{
  "positions": "learned",
  "qk_norm": false,
  "parallel_block": false,
  "grad_clip": 1.0,
  "warmup_steps": 200,
  "dataset": "wikipedia_en"
}
MLP neurons of a small language model. Each row is named by its layer, matrix (up: input weights) and neuron, and shows model dimensions 96-223. Each number is 200 + 40 x the weight over its row's rms, rounded and kept within 0 to 999.
Before each neuron's rows, "fires on" lists the tokens most often at its 100 highest values on Wikipedia text that the model never trained on.

fires on: " U", " Se", " Ca", " Ta", " Pa", " Ma"
L8.up821,186,90,206,100,249,134,153,179,144,179,153,189,195,167,215,233,184,184,187,157,168,176,208,257,151,196,239,193,188,168,195,155,208,183,228,215,167,144,236,265,229,228,174,152,209,251,226,122,233,164,231,171,224,219,236,223,221,200,184,222,203,244,148,161,207,153,298,198,208,244,156,265,162,203,266,157,214,214,221,204,224,197,197,167,228,202,210,191,185,243,152,183,176,259,185,181,266,195,205,226,271,206,193,225,220,192,167,202,240,198,277,150,155,223,170,265,146,191,161,116,197,205,220,172,179,212,166,227

fires on: ",", " by", " the", " Kir", " in"
L8.up2827,186,250,184,129,244,138,239,173,183,248,235,269,262,266,266,235,277,273,238,238,197,237,254,237,222,198,204,220,242,117,190,149,162,204,216,235,224,239,164,262,173,221,200,192,186,206,175,263,228,194,244,189,201,263,175,197,208,176,174,166,216,199,153,201,251,194,236,167,177,233,187,237,187,117,153,207,173,126,140,211,193,191,110,110,185,246,190,158,196,270,157,201,233,206,179,233,274,174,205,213,206,222,204,197,207,198,116,163,211,188,252,219,204,160,189,182,171,149,228,204,171,214,219,237,229,174,326,157

fires on: " as", "nt", "ti", "tic", "te"
L8.up102,177,169,153,191,186,211,174,173,246,254,159,217,139,192,148,189,132,239,187,227,183,218,192,153,208,200,178,183,255,206,176,200,176,192,205,237,218,193,234,269,208,175,151,214,225,230,252,258,204,191,178,149,200,185,147,193,217,225,232,188,166,157,174,221,191,236,162,123,167,189,195,191,261,225,128,137,166,229,165,217,234,203,210,164,224,156,265,195,156,270,172,177,195,230,165,186,165,254,263,250,167,256,283,118,228,222,234,218,137,211,262,219,198,196,181,139,166,146,197,165,271,259,173,283,149,170,186,295

fires on: " on", " over", " North", " off", " South", " co"
L8.up1944,216,267,220,210,206,187,181,256,189,213,212,161,236,253,169,205,155,225,209,186,245,145,104,161,148,209,187,196,182,243,190,191,241,175,176,182,177,266,156,243,269,272,200,179,238,191,176,233,132,186,234,249,251,199,177,205,205,183,148,236,158,203,215,211,241,198,203,212,162,192,158,179,218,209,202,194,187,222,244,173,236,178,83,136,137,206,260,223,160,214,172,166,153,152,224,157,200,198,163,252,194,173,208,176,155,220,175,240,176,238,263,220,151,186,206,165,195,316,207,182,210,181,281,160,173,97,201,142

fires on: " V", "V", " v", " Government", "G"
L8.up3029,157,164,161,181,233,209,196,199,247,277,237,181,120,240,163,184,237,244,223,152,166,233,211,251,161,247,245,181,183,217,235,176,254,167,220,215,249,212,252,194,158,156,153,191,181,161,143,159,266,180,195,195,138,209,193,133,210,249,220,130,212,244,167,200,172,172,217,217,217,159,189,228,256,248,219,192,206,180,101,128,270,225,148,225,147,236,219,191,234,184,170,216,205,137,161,185,274,168,255,111,137,212,207,195,108,221,196,206,209,246,259,167,205,170,219,287,157,175,176,182,263,195,222,188,234,141,176,162

fires on: "  ", " the", "000", " following", " This", " The"
L8.up2623,200,202,184,202,137,181,237,210,174,187,205,180,241,215,236,189,252,175,212,163,148,213,146,202,135,214,178,127,192,241,188,179,220,186,191,228,255,217,191,228,197,192,155,140,243,218,173,229,239,180,158,213,157,199,231,255,359,165,198,183,243,266,281,186,150,209,201,204,123,192,168,186,140,153,270,187,254,212,125,156,193,219,168,163,246,203,210,153,197,263,265,145,241,242,150,261,195,212,162,179,310,182,231,211,266,193,197,150,245,241,266,277,195,235,189,207,216,278,220,155,313,224,136,222,202,152,143,246

fires on: "s", "ing", "t", "itude", "ti"
L8.up3166,215,231,161,116,123,159,233,217,207,198,133,175,225,209,195,237,154,201,182,217,211,128,259,235,165,279,197,199,220,157,247,201,134,233,181,146,139,157,185,261,178,160,271,208,220,211,156,143,256,222,155,219,184,204,166,182,159,158,228,222,200,168,199,203,185,182,197,168,189,226,173,247,196,237,266,206,253,82,150,215,212,132,263,136,186,184,211,132,233,187,171,154,82,184,192,232,251,198,259,208,164,224,225,262,218,245,253,194,157,169,288,210,212,275,144,190,221,168,178,200,240,145,188,218,223,192,251,208

fires on: " co", " car", " O", "Co", " Car"
L8.up616,188,179,165,169,198,192,181,206,276,191,179,148,168,198,246,251,193,243,280,236,193,222,196,197,216,327,180,247,233,170,280,216,224,195,227,169,218,263,233,248,174,216,253,214,197,203,257,248,203,173,183,177,304,169,143,232,181,162,195,145,179,129,213,191,216,189,201,263,166,190,125,202,226,150,214,209,213,146,202,209,259,327,192,196,189,126,174,183,234,204,150,229,186,217,225,152,242,176,165,217,217,186,161,147,167,237,182,193,277,218,234,242,101,189,161,216,149,178,146,252,209,179,174,236,238,238,140,210

fires on: " after", "After", "|", " After", " to"
L8.up1873,184,247,189,125,197,221,217,199,158,179,191,260,156,162,164,235,219,173,210,249,267,194,174,147,266,240,88,162,176,147,215,199,169,134,206,190,220,268,182,212,248,141,183,186,278,167,223,217,222,202,181,239,185,179,227,198,167,203,177,159,204,221,147,196,186,257,204,163,207,186,167,154,195,220,219,255,258,159,163,217,164,156,192,210,245,183,165,203,209,201,198,223,228,217,183,197,211,224,178,266,195,193,205,260,140,162,220,149,208,201,250,174,215,137,196,266,197,216,189,205,207,252,241,174,177,217,267,162

fires on: " York", "H", " there", "RA", "L"
L8.up1438,194,186,136,223,152,213,184,176,137,121,269,177,188,249,221,244,172,230,148,192,233,179,178,181,177,231,230,234,240,221,216,153,193,242,229,182,204,231,240,245,203,229,292,242,130,243,209,186,222,172,248,179,239,220,166,158,170,163,199,233,216,196,181,157,198,177,137,141,204,199,171,188,171,169,204,199,175,186,223,232,130,169,278,262,181,249,217,220,131,186,136,226,179,242,138,138,209,169,210,158,232,178,205,183,170,223,222,212,189,183,217,259,216,193,211,211,197,257,201,182,207,154,132,296,211,189,200,175